From a checkpoint of a small transformer trained on Wikipedia: MLP 1344 SwiGLU, no biases in attention or MLP.
MLP neurons of a small language model. Each row is named by its layer, matrix (gate and up: input weights; down: output weights) and neuron, and shows model dimensions 186-313. Each number is 128 + 32 x the weight over its row's rms, rounded and kept within 0 to 255. Numbers have three digits each. A neuron's up and down rows have the sign that makes its largest values positive.
A block is one neuron, or neurons of one layer that tend to fire together. After each block is what it responds to, as a language model described it from the Wikipedia text at the highest values.

L4.gate186:122126188108120085117094139141090147170131141141078147102115111137111142067142070109135128142185123133129083152119120114136042084117101107032192070115139108086116095186117187121173104123133123170086159161176216120144128123084110139113129066140106117155171181172135185113159129089146092194110144173089145149150124085154112115078095125138153129176121156087151051157073132150119140123088
L4.up186:188146082099086131107113094163193184176173144165081147091158129148101174135121101105059156152068120077139108187143103183156121157186079110096167095127130083140090174101158110131131130161131109185118123122093208126142110131197188108134087114150114148063131139132122148044188115106139157104136119113148165152126158118171173124113072099092116121108145121127209161127100080109144130134113
L4.down186:134135142178112129086113134158132118126142071126119184188094169149155144146081125031145118140170132125120148125131171097220208118140095138120114105168122099094076133110120070119138138112050078091140137147118063156108107094103126181182165125084095127091132125172099140101140157175154151139075219098134101184061103044084124130118095094133149161121112159152143112131137103146107142179154
L4.gate836:138109203128113184167089130104085157131111153121107127195178126149122149071142127159064136158127090125100128095134123184119121167095109163147069027119123135143168101179175142162143055100145159129115121165145120147135036173114077060150136163113107061184126189111087117124191154129118113152098089094158132114147087025089164107129127114130146135179142153149108158155106140158077101138132
L4.up836:080044131121099112128135174161115154093104160129137153165146121157161067137124128091122134137149191120081110150109083139116069153083126135150088113158126081128152096152126149112105111144137103111184126130148136134134131146179046109132140164118118084148156140162145101160147108114190089110109115107154121155112114076138106150159151095032153164201135142131114195106120102143170138110078
L4.down836:082178146129144119157114158108127120152144135128166140092129137140110128107123068152096180157067105106151157170131076140124096159168187158068123185149142166112187120127094117131142116153128116125077100140099102162160119092167135082165108205215126104173163145110079113146121120093125114163096113161116082154116139093167143105136117057156166113133205152122104112111156090123132129154180
L4.gate1131:147132164084125109062101146121108077207147095130126099030101107144126119137113133159066133100146126175147123084098146195097135135094123149122148130089136113131166161114102096171109142159103083175112092102129146124114079129059087178084038101132076105160108170128148094130130108100117181091085059124155095130110173172145119135144123114120173154153089151135163121085170169152153119131120
L4.up1131:136215151054070097091088123194104113105125131164119053096128100132130149172106146088151110105171160175116110123105175185177137081166133168167092112142155170085105153118151136148111173139153136104132155105120111152094157173100046135066219089148075106131155141108086155103120134046112168070112101177096128124130171098103120182165136180080129113130089164104132096129147107177107141159077
L4.down1131:090089154157110125089159139163138123200181127148167182198137147195131144192040108086116143167125135094122139115089166157161092132126112141154139084162170165151136141160219138124128113129178157114136131116100140107150146100153115114150161089144090072101105143111177106166176186118107119168102146148134103176132100103163122115136158136122165137145155073121130126132131068109088142099160
L4.gate1315:129105182063129107136145112189166064150094143083197092114170094099091118071143105110127137103157149204151122155126175202151095132105099136089093126102177119125144142154089143143112146069090139163144101183140176138174105179172120087100139121191103127176179090114182139094132077103113171093148122154109070059098124095091084092150126168091113193102106059149147131131087075126083153150103
L4.up1315:105081133102152123179206130173158137146067117139115114146214103140169164120117113186094137127115130134167151180167124163125122081153152100113117108142157115093137145150133140116125086059140128189059095114121151169146098214127093086163178116154127119165124120179154047121144103110098149091155149107158113076130124074111105060096158131133144120205189097166187096088121123178129146103131
L4.down1315:074119171111209099176082132142148128193108151152070141173136093148142144170120125152126130144123106129127117115120099126118084102142175128137086136120148141133131140176121132076080149104118121138091121147119001187153076182090110173108122112107148042147113077083159131115129140097154113117129108081167119110178140103109136137182148071132113094158174123163103066082164142153109153114188
Responds to: First token or word piece at the start of a new segment: after a line break, a == heading marker, an opening quote, or a dash, e.g. W(hy), I(wo), John(son), Ann(ouncers).

L4.gate94:118125128156146167147146125124144181162090175163117131121125115120148078141140099083131071168192200227139105138135139091023139132118112167136095111162104167125131157184140176165085133099051143109100122092194137108064103168122139112142118128134176062134130117105143164179126093149131077190143090118137100132100171112144118096147113107082141122081081094167153111136153136131129164139144
L4.up94:076117090151166124133094143109162112176087127159110195117185124119098091108118053120138083077178123115102143098151109119084112097154134159142127040208141179124199134182121131167172196115104113139100053110183169084097135202131182083113085124124135060084194150151165111095146097130163095151129151119128123102076127143094132084196156137087087122137095115122151150128144119116079176186143
L4.down94:102119074125191152151095130154114121161116146143153129151182108091139092093042108111107085070144166197146137104116154125105141167114142116186139052116157126142162112163153135113184178116167127151075097116181124100137182189160125114159104140149157142128109118163113176143176120086126113176078135131125133101045183130109162101224177096144097084176109158113126138169093062105109146147099
L4.gate541:071189181106132082121141083122134163118140094090120168132106150134137144094127053094080107114101140178122108125126183157091091116109149103167116146224116173132091159159160135144162120065070133177185134129158134121165099142138174146080076124137124109154121124173198153108160125163127091108102076101095115065134119205144052100156152133029089121135120111105132154117125181120136058154090
L4.up541:094209122176098133168113123092137114137031148140115101166126119120082106142135114150126132160129104076144106088145182113145137126163162152171069109095111176107108172151152088109146144079087118143080097133135069109099145090125121138136124099125121162091107108150169144100110075154141174141122139140138113148153139121122160070170143106121144165110109067106142141114105127130168179140107
L4.down541:101159131092133093123081203098110153090157073060160149171130142162090110135145114100168146084178115080136089049102098119167161127121118155105125160056084175185160119109143151144132124099128081100084163121125074110092145125113088103186113133199163122141196143101073133130107138100132099195162151163138077152150138188118166162154141126146141176086134155125168144156116121114106109170165
L4.gate845:121089081157119178117132161121130132134148125100143119141046144119190126139121093099138109157142137151113136111111147148131143164127096128111159090131060115110121155111090111130122175139086158176106093112119139114123099058133135107092150125145178118103137167126148147149125085134100107152125110093105065073099147179133108120172085173105155150047133153159123109126145083111138160141127
L4.up845:120107155138143161179179149138122143138131179101130094080117167150115168129150150139093081066208190121141135139103046105122097085111127140145099121105125153148128099171142147149090122136092147068191104143160120130120099133194123117132107148118162092088131135129077167168129133140145148153107100140103115144147125092173179078105171092046172097142096136103098125132157140186088172153120
L4.down845:093146075099098099138068093120113103109097184111121145126121119156134154080164155182069145088113167167120055149140116091125071140100111156157150132166132108142130120131141139136187152130080126128123079107195070177119163198142137211149173098156122142095119145137109114163131066038131124119128161073136150117181181158140148133192165061094093110182129162136196111095092102121158137157142
L4.gate1216:119115128165115126142150173080173203130180115139098137113134098128143139202130149133166118145157106148090088095160131082112059098108101134108132120166149118134117077087127109142126077115117170170115092141141172162153148102115044122085110163124116138174104120123136131172127095168112077131136171126176129093094159096127096150179134154147165117174102158149142156134159135129158197134157
L4.up1216:111146159126068061145139177114140077181060128100123138112128107127114121112157152172095140134148173167165103128085154112116126100087161103139132081102127166127119135128203094123089145126094108151103102111156126193096191159148155139131155149121161083091103118142127058138139130153165099128128052167045156121100137126137139131214077119131118164079118088116161151116151152103114162133148
L4.down1216:124114133130134177157098146118139125158116082112146146131147123138114081116126094152118177127175159135111147159127088145165113187128133081101165090061061187117162138152117087148156130161075106119152117132109110111121113208146105092152153082056132130093060122099170174135140110044196174167130089121116098115096198177094131105174106122114176099110098113117126118145095139187160082172082
Responds to: Middle or final subword pieces completing a foreign first name before a surname, e.g. Dimitri-os, Kath-rin, Max-ime; also "to" after "According".

L4.gate355:097133132105072106098148117114072193160140123114152159108139128125075146127094154140085122162087126128143086145156105131114090157135134115104104155098161098149129126151096127096134124124115204128129195094153138172123155090164078162117164174146083121165105151133176138097127123054114190218152173127113058103139153172186148207131144205089139089151144181164094137177142170115147140148105
L4.up355:107138163194051097175123138103129177099067149127070103139147165095119135092138127150125111161150053104162075127149061149095118121124123136184148140099127114141129093095098118078099131127154164147114156098131202174115122156118088164145122092116129130075086160125060129126145152062123155126153157121102072157118132113093179139162121120123114145150091100152067172141092160153165128123171
L4.down355:077176169100113133165086110157135149124192135138104104102135166097179169137050132092120148129124123141106168182110173125091071119120193090134114135132095086117075120171146100102088158130190121104139081081087127084081137187148157187173136150125155165094192074117104129196129164121117144131151183144137110101143127091163200100067088110114145164224123136158116129119126181093190142111134
L4.gate558:170151141109108126136078053144149143162089131180174126110131123035162106133136178166131132120102128113082103119127134134078110101173147151126094144130148109167098130069128089155166099145120136110121141102122103070130076131122203146114145145106164185143071089143140137171079125125087148147165113085165079215171105144163087109123105123126128165162147168143125076151185117181116148091132
L4.up558:091111136129061141129166122129119122148142162151086083140091137148139175096141137137126108193151119119137093157164135138127080040141080071081094109111161105129096071086117090151136152144112132131113146092135126122111040123154126123119146097163103158123126159080136104108120166093128148107167149193124104147210183092119146123135115106111169159117069149155172096116148133107097133104142
L4.down558:162111106143117144062073082104099109112109128170105102103142143073169149116091168094112128173129109092103147108095082176128153150110085190160156163166084057114176104135139085050089115134170099138146139139128094164132155107146117117110067166095164112094075066117135176153165157146123105201099153125102122208125167145121131131133126081143121150142063160145093202131132144131132160052114
L4.gate776:102116130106138130155069240121176117156115141147113091097104126070142142203131159163077113123099075130189085087165104072103137189112134136185086111173085105137203166170159137153114062117068087144120111170095091144169105123114130110193125125128128115093164159148105145094141154162141061117126051083108136211087168090150082119110176074140060108138139070152106175183126135127073164102127
L4.up776:131130162186094140085123052180118132151136102112117056156115174165197118107104082138127087125087125092175116123143085171110151106104154141158156072109125175164156172121146126163140116144123140076190079130149139099114112080107153114147121172157127150077114123090178108127082147127120144154112151130114128150105113145129155097085122165060173110166142138136152108084116114174111151146121
L4.down776:095164082126158168083159161119103151176128150175100149106141109049138106134095120133107135146070164112072120098146099155080143120175074097096120111143084120061084143109085134079148111144103167133083132099094129212178082136113100132170086105041132116135150172135070136144128102171155116164188092171157124076152144206191141096102142090167166130143125140141132076188186131101154185102127
L4.gate876:141117165087133168116104128129123152104096156133117170139109200139171128129136169130125131139198088081171075162127126103116086136097152135076074108125124148193129134149105098177108069091064170130093099081132110162106109121084152092143105171098145138176147117151120112159085148065143170128171049115158124178157133101154160137116106164125136124111149079126128172137150126137092081143163
L4.up876:152119123103095132157159125115109132145131163099141164116114122115115217154077093119122153116160155104107100129186129128149116088157162150185123138107185141130090118145130120158126139161146095171091111127080138188107107166140118103148094126133120163114162162114147137033102199106098130056145120130126117105171110139129135140148136157131160139106146159109145133142180162159215146101084
L4.down876:176174148063149148050176099105114152119122142105189156089097170081152091134110109124095097179143144134074109103095133125146124112117074093177155157126125132066114100182132113140175132089105137154116139084030096172111108147130166119133079099009129147110100152067134100096140150136129122102142166189117110104204116165127138084112146137123135135115140134139097061131134176174139114074066
Responds to: Prepositions opening a time or position phrase in narrative prose, such as at (the age of, number one, 8:00 pm), during, of (most of 1989), on (August 6).

L6.gate271:117129100182144085099135114136145139127136147145235154072143118100150117104105124154116088185163139120086112104123129118098118123149188178171133134129107184181115158170102127130145109131120124146103119167166095120112118159112079157134137105124143133162120109112116149159143061120164144157085136135121160138179177143164109110116148189159138071107138146115111134128124169168140134211120
L6.up271:133173109102153103134139100135118068145127125158174142192174163100140083124112152157155155122146132072149096103139114106167173177134161191101099110116136143138113104118187154099139093113137096136102135154141077131145057132137111116228130142111114166172121121136111106152119118060135126143136116153099138103122100147161059151110125150127191148178137144122094123103159106138122136109090
L6.down271:114097110155101171088115165117127149129095116126117151153120138120100129086150139160136164106175117169193091125190121110105150117114129106132146121091138142139168145110114098177164161148155121096115159068150146110122097125181113098118155036184161105169147122130177141106151160082119097130137157073182131126137135016047121136140093189162150149172174127172146116134154146124027136094128
L6.gate1077:178148181158140043106163118116091171137136138126108152128125126172078182043084133138142089128159115171122137109134141177112115139167215111164126132146166129095154087141124121107114145064143105131032107115102124087114132076106170129092191125125085170084132175045115127131149110151122192075107092199123149125166189121099140146102154210109155110069186067154141163073127097128170155152135
L6.up1077:124126135138080133153123107156153095143161056179086123135132195117090062096110170169086114175126108115142137078149118157110141191082098092166135122120115052116098121145169086177109151160126113181140152080145106140140159157205161077148092100128119127149175168113115086098135163106136146087131138131136143103195124126115145140132145141173121119145182158131165134161118112135090117116096
L6.down1077:123116131075165115095155117145129131134115095099102144098114204124143090164114158085091173171112158174144119050097154166166117206143110075147145154160129142080136080173163132121180103097068128176108120074148163154053154191182148157122122119169125129165148125155103167107111117137131100156059105117137142149065108152132100062183133105166155125130130133104083161113097172108117157073095
L6.gate1195:106070116092129134111123107141117129177149154114175137081132077133138144137093225149082114191081118142149104095147172073153156136056137098104104105112146171163139195152114171108156133129140168082147110117169134121138100165102144165106181145146161116139126101044154128125142088067129137116116158099150138078128143067170115131113154160106134104181171139174075161155127137117067148171077
L6.up1195:134112104099118143137106088108139086127095148115119108082140082151116140120091179107131141109082157099157130094169120138166127148097156020119065076118145152152083152115117112062154134168153124113124121140111116146109124134084161151130136111133215096113102086161132124244138156104062081138152138154147165169069120132146084118194214162111171071193090099144095131086123082124131087162072
L6.down1195:067102113097129154148129134090131120211166087185111092185145229133156138143109150095152174143136191126153144146113182076112119109093111103116118109142110171070049159085069118145142125156171102074131165091091201150129128157139120153173195163043174151082176135113106185143122192176137132119151156174129133197139118156133116089147098120058163089142141093113164128166161078125169156113153
L6.gate1203:171094156184064134147135153128166114108131206111128120133096149143132083134093093073113088167177138115163096113128151175130088181064193115137113147178152081127148132124103182151165113137172095137128169128095143157153081082116142111168133110076143102093089112092127110105083124148140175077115119176129158178170144057143125122169120116158149070174059096154091151133101154108117133121090
L6.up1203:155100116147121133192107141133163109093133110133146156148143139141118100114077083080129097200151169140145143090103098140123112136090178085207089111114146022093168161132091186111174098185206095134168169115067099134166095109102167141174148083130149146138140108124107114113091156092146151171118146137106113109131103145116073040191091135129114116163130096125100137132097139111102115105055
L6.down1203:113120044119173112131075138145149089099142134147179168120148166133105127104103138093106157149124123121129179093134093089150191167144121159186125112150104115109123101174116166123180123144148126132092138150101157148137124113129108113177121118124183127135174155136121108156155169096109109140085168114073059136039140129130134120173198135149118099111119139138161131130083124084142150144090
Responds to: First capital-letter piece of a split word, mostly W, S, B, at headings, line starts or after parentheses: W(estern), (W)ednesday, B(ollywood).

L2.gate399:130122154153154133164147120212101101145137148146103094088174143124141129101139157118147072174157136107150073087151159094083115163127085194130051124093128103133153168120080110156065113133141130107145073125147078164126118177111173149129171067162112169127146107097130091068135128124162144104063128162147128111158130038109141127153160059081150141105117103149120074137112092075133098151102
L2.up399:115064113108101112173112089136142172096059162130054174113142153091144128138188157167160092092168111045179129082124091120115120185162155133120158162072125134173146109121126135125127148135148140129150087138096160169098121175157140114108126144119117129105103181134151159162110123033102149142150130124160111169086130102100080111135167088078101089115145159125136171184109118162100094161096
L2.down399:144146115139086118121110133123076149107090132076050089167128129117078106095141109161098122103166114144171099122084126108136134126108136089122113100078136069146128144134143178149152163178143148192085134053149091214164162119135123098130154119193149106132109125132106115102132042059110106124119126068108139141094165142098079101143149131107139077127146147150135172112127129134039161118114
Responds to: Second pieces of multi-part proper names, mostly middle initials after a first name (John B., Robert D.), also hyphenated or compound parts (Jean-Claude, Santa Cruz).

L6.gate445:178101122065165146131117068077128130131143173071107083127084137150091137118120157139096130207184123108093129103107145154141151110088135125074122166123160120140094074106109095123147108168099127039088112145114131133128024078125121130113082109105109204095061092085136145157126170138131114113139152084155137154169098103070150130129110055126138101071093165112157195130125153160183059168155
L6.up445:113221138136156101163142152123127143144153099148100108132104149129136090140156084144100131120088144103116153124129150150135101091097039130024100143196138168126117163034096182217157162164169044148139092174144090162119112142115148150167075120151116120097206139158057147119093090128081106154122120134145111204176126121103103116156092134141026118125192148133123147160125108156137126103083
L6.down445:149084089144141118129143100087134087130144154157100105088133117118123072168124117117100154130096165121100197168118135132169128077099118096207156108115143124114145107127167119134116107106149160113126117144127084113051080129131130124141106083129122130135115131121165146098164092035118152167094203064117108167230129119129102119095147097115130091114127147123125110178137123133117124142190
L6.gate482:077120117181146203178118116118078129155065058105121139139109148093120126135120112169088131189080138143121147091111081051118069154120094202156152071133081155141167117077159120118137110102116139166120105153119085157121098054116185108164073123152149086091116185144091127085138092169138142114101142095153098064185128136126182162167120152138123131118134116103138095106107116080155137112128
L6.up482:141091191110237148111128158194198159120100150163156098072105182128119120140137175129181100152173143087147143066138117112088113126115100108067133078188095099164194091105095137112082138126112118121144166079175137171153085142101083164147146139110119097114114206124089178138124042145133116117096122069143100151133147107163127158137197118086135103079119160098068137129109134154147154138154
L6.down482:087093164110156160129113083102156160140126111137161138064094088124080123101107111161088093173144117111139117150125118134044128142105170122086123131162122144124172112124120117150122151141135139141137165120121101125133119161112079179079133119095128052106108155165118156146112130104133121169151145075140109178144140120098143120150165151146111130128208117085102153201113154114143179118072
L6.gate765:141158082081120131148081105090131126169149127127114143127082162131096111093115198143157114150156095085112166084112071183176166190118150089130141158127151065122184095184106109139134113126145110073097077172079121116183114162073127097149164167107159137097080172129146129099070125165147118159123130124082119134128110174141090201136048116136166157140134162099107195095194131149077123132122
L6.up765:135127156145166116085147184121128150097174121129150090122135160104125085160157160168190106124144077091064093106177143146134133172119107126129117099135138142115135115115140111147128147094101166101135104098118142108101135127112161075088108135113152137108111106144135099083130016184084096133144131113117106144133123053106128160127071167089127106107142174085093126071131081123100180127120
L6.down765:231143087051099154128152131104139138134136147141159104179218180147058149158195069114141098092108120156090127147118151121164167074085120175166168109149183139128162111169165121078176111122145103185078150169171128168116232168120118077151133127080180115150151114134118087081136063128158121111146152188124102097108124139178116175129043202133111135118161087107123182108165136105085138138180
L6.gate896:114132097130132168174121130137086172119148128089109140147091173108134186146106084160056122105121156096102139151127075156103166120035126123087115107157092111153166167160107129159085086150163151137103141110119118095162031164069121136148117119129127102069064172108139170103195117067118139163158068142137122187155100087075187169149121121170103134219207090122067137146175132145125135099146
L6.up896:127184112131151117105154065112122091119109189204133112089080153111103091143084124118101115110068173123105141094138033165080131196156116108123090097132123141149141172161123104133156126166161136069158133159123155079116110117113127153127119133162150106031135119085108099120106118133074116141186079128064117098146168142119144181153139111101058118181148118140136148095117123146105096130164
L6.down896:110095073098137211144107124141100158121091116154129101100108117141178101094117139162125083141141087131105162117204155139136136142115121079138146126119079108131203136110105165120138098120090089157085128167138115074105106126139143183107201088136066108112154095081089071153172167147085160137160155169117147179156137170150099133135071222080117104148068131094113161160118119192171118065064
Responds to: Prepositions starting an adverbial phrase after a finished main clause, often sports results, such as lost in five games, won by beating, the eggs hatch after.

L6.gate9:135119130125161132133146079136152077136148102124110171065074139106098142161157173035151081114122105155139101103126123178070142130126107113157151113137095122103147119160119142165140150129085124167091137122176222155069141122123152126134114135174127140139126183127123104102143142120134119135141129184120136129146180150148109077069131171092112125165129160192197162142143174140148133179112
L6.up9:116097215116182130104086113105117137109182056104158169116086185108140167139095089187163087120060115123169179089144107081151092133092133088070128084180129105070105140042070179106168132082091100118103157149123144173177124076129143185165102120091131058106170122152112093157154141106116121108119154180165100105201132049150106186110139161117152154126176149158117119142127198105176159126132
L6.down9:168107155067132098092116143104134149161122154153118105136157163152091197114122047169202115144062100089086171142106165096158162166148159121115121152128172113128144103130138125062112134073155092118144165147136185135118125098153126174081101098180130104154132105125126126136147158171104109095162142128129120133143093050156156140053101143137157091116118169115159131134189051133162127110108
L6.gate89:084164156110107131181130141167111131147162166111154101111100079078126169131173141129160106107119155147130117096113130135162154121145109167137160134136116132131114090178076137202098139134141123126117129097164137140079095165156134132179083107126116155047123133126102058095140115109139181188103092058136154149163114075129122137169200155096115151172160127133092110141118160120099128134066
L6.up89:045113170144108089125097131106169133036071157086123178169144079097141087051083081134144106092144172164165113119118127121117035143117150111159128168143148190120147181139149126124169204147143128148057135170128128138105170174154133139143142066162156073155132095112124127120139146052155075120101164175098084109162135135111060141164162151109126134148124118134155153147126168164120135108115
L6.down89:099081173096173112090084145156140155104149099134138139167070144153154134104103143111149171116177131138122099160084146093106098120063108121082120135139182120136120146109106144078162148072149136119111136157126169131131134096090132136089168144255158107123139117132126123138162128122138181125107184130113100162128122085119174120156074103173128124115101121109133166160160159104135140086101
L6.gate349:094075078109084131048102144156155161109176174100097107136132119140142146068100155117172062084141097167098075119051168157099166109078153149105063141126132118158106134165114114158198071184101145172082116132104146163089111120110142126128115120174107139099039160050142111156100154098120118165098091145082119058184124166162083138069118150129088156134100125132087095153155119211128106120118
L6.up349:131161107111164093127131117117163089131098145096155173148108100116160072174160156177121152101160069083092112121123125128178116130135134140085151131076118097120119149134067069158175147145143143167081234131153106099112100127120147104177102111138144153083162131143166109187127112087120112146098175125121124169087092148138080137070153141149073065126129142139112141134147181162170088145077
L6.down349:202161163117124147160134131129093096171107079179095119142096181134133141159169161172023176177129119108156127123116129175112179180083061105090184142116122154132164081143143075087154131122128118059119103103158150117188090140127164069119137119116125167147178109145120151095086115119165188112166084042152098196160126102071150138155099107186140098110178134107186137130069092106109131124126
L6.gate703:071151127132080139144121129158134089099163166120081138118140127191165083199084129137103131079089090094152103108156145141118132119124131176098058160178176126162065155163141104149109141164145147146144155137106090125094132132127158108178102123157110106132122103130139099131113147109097127157102071162093114093138106122123103148101145145081099099118100103162110081134223173204132109127104
L6.up703:145111104105088137113147129139170154109116189124106140114127175148156104144129165115083117131115134156114079145119152187147056118105164148142097145103117144119105183114124127158159151094097150116102106149128121144135137107120195100110100138166062183085093141055115061170124106119152162165152105143149131116116168214112063048172099185081161124071080091178133057111184106216132133145114
L6.down703:126127147135180088126138167118144091177081070135138120154102157116103113096121133166156080111174142179105140121132144115103112148115084081117255118115128149123154085158082119149129140135111117083108117149136148158127114115120084147111147121149129148153179137113159209120120129180107087111132163102180144164131152119106154135120134086175108136125176111145154223142014115073141107124147
Responds to: Tokens at the start or middle of person names, such as first names or name fragments, in lists, credits, and prose (Dwayne, Johnny, Vladislav).

L2.gate183:184126104130128126133112090129122085147116168083164165165159154102098107126099127116154129106130157178060112138151123148128147168123112122131131133105168152132158123140104177168041113113108150122095113107117140078130114156141098135090127126133127104101127071073155123122179144084201157129105131147134121103154132108121169173080105116117145115157098115119046060085075091144142169060154
L2.up183:160151169141162075222146129094134080170137105165112156118108067117156110112121158090141093136180159149139132122124081126155074142109093156109215118124104205111104113158160111143124150097153126114149059124144136128069125189083143082187113124126063128106144115178104170140146166140102104119104139147140078139139142089129161072148121108129154137163089110149157103102159108167146154166064
L2.down183:107152145196146164120124142108138132113143129101137199155140135120182160137094132144127094083122136138162090150081120149129091137129073159130110165110100105157102168118161145134170121126213145138156193160145091063122173109102085091078110167000096154130169134092142129147109114145126151137116106142158129111086152118119129089115142117107130114146119190102081155163106168045145118164146
Responds to: First piece of a new subject, often anaphoric: capitals opening a line (S, W, K), and nouns after "the" (film, temple, club, couple).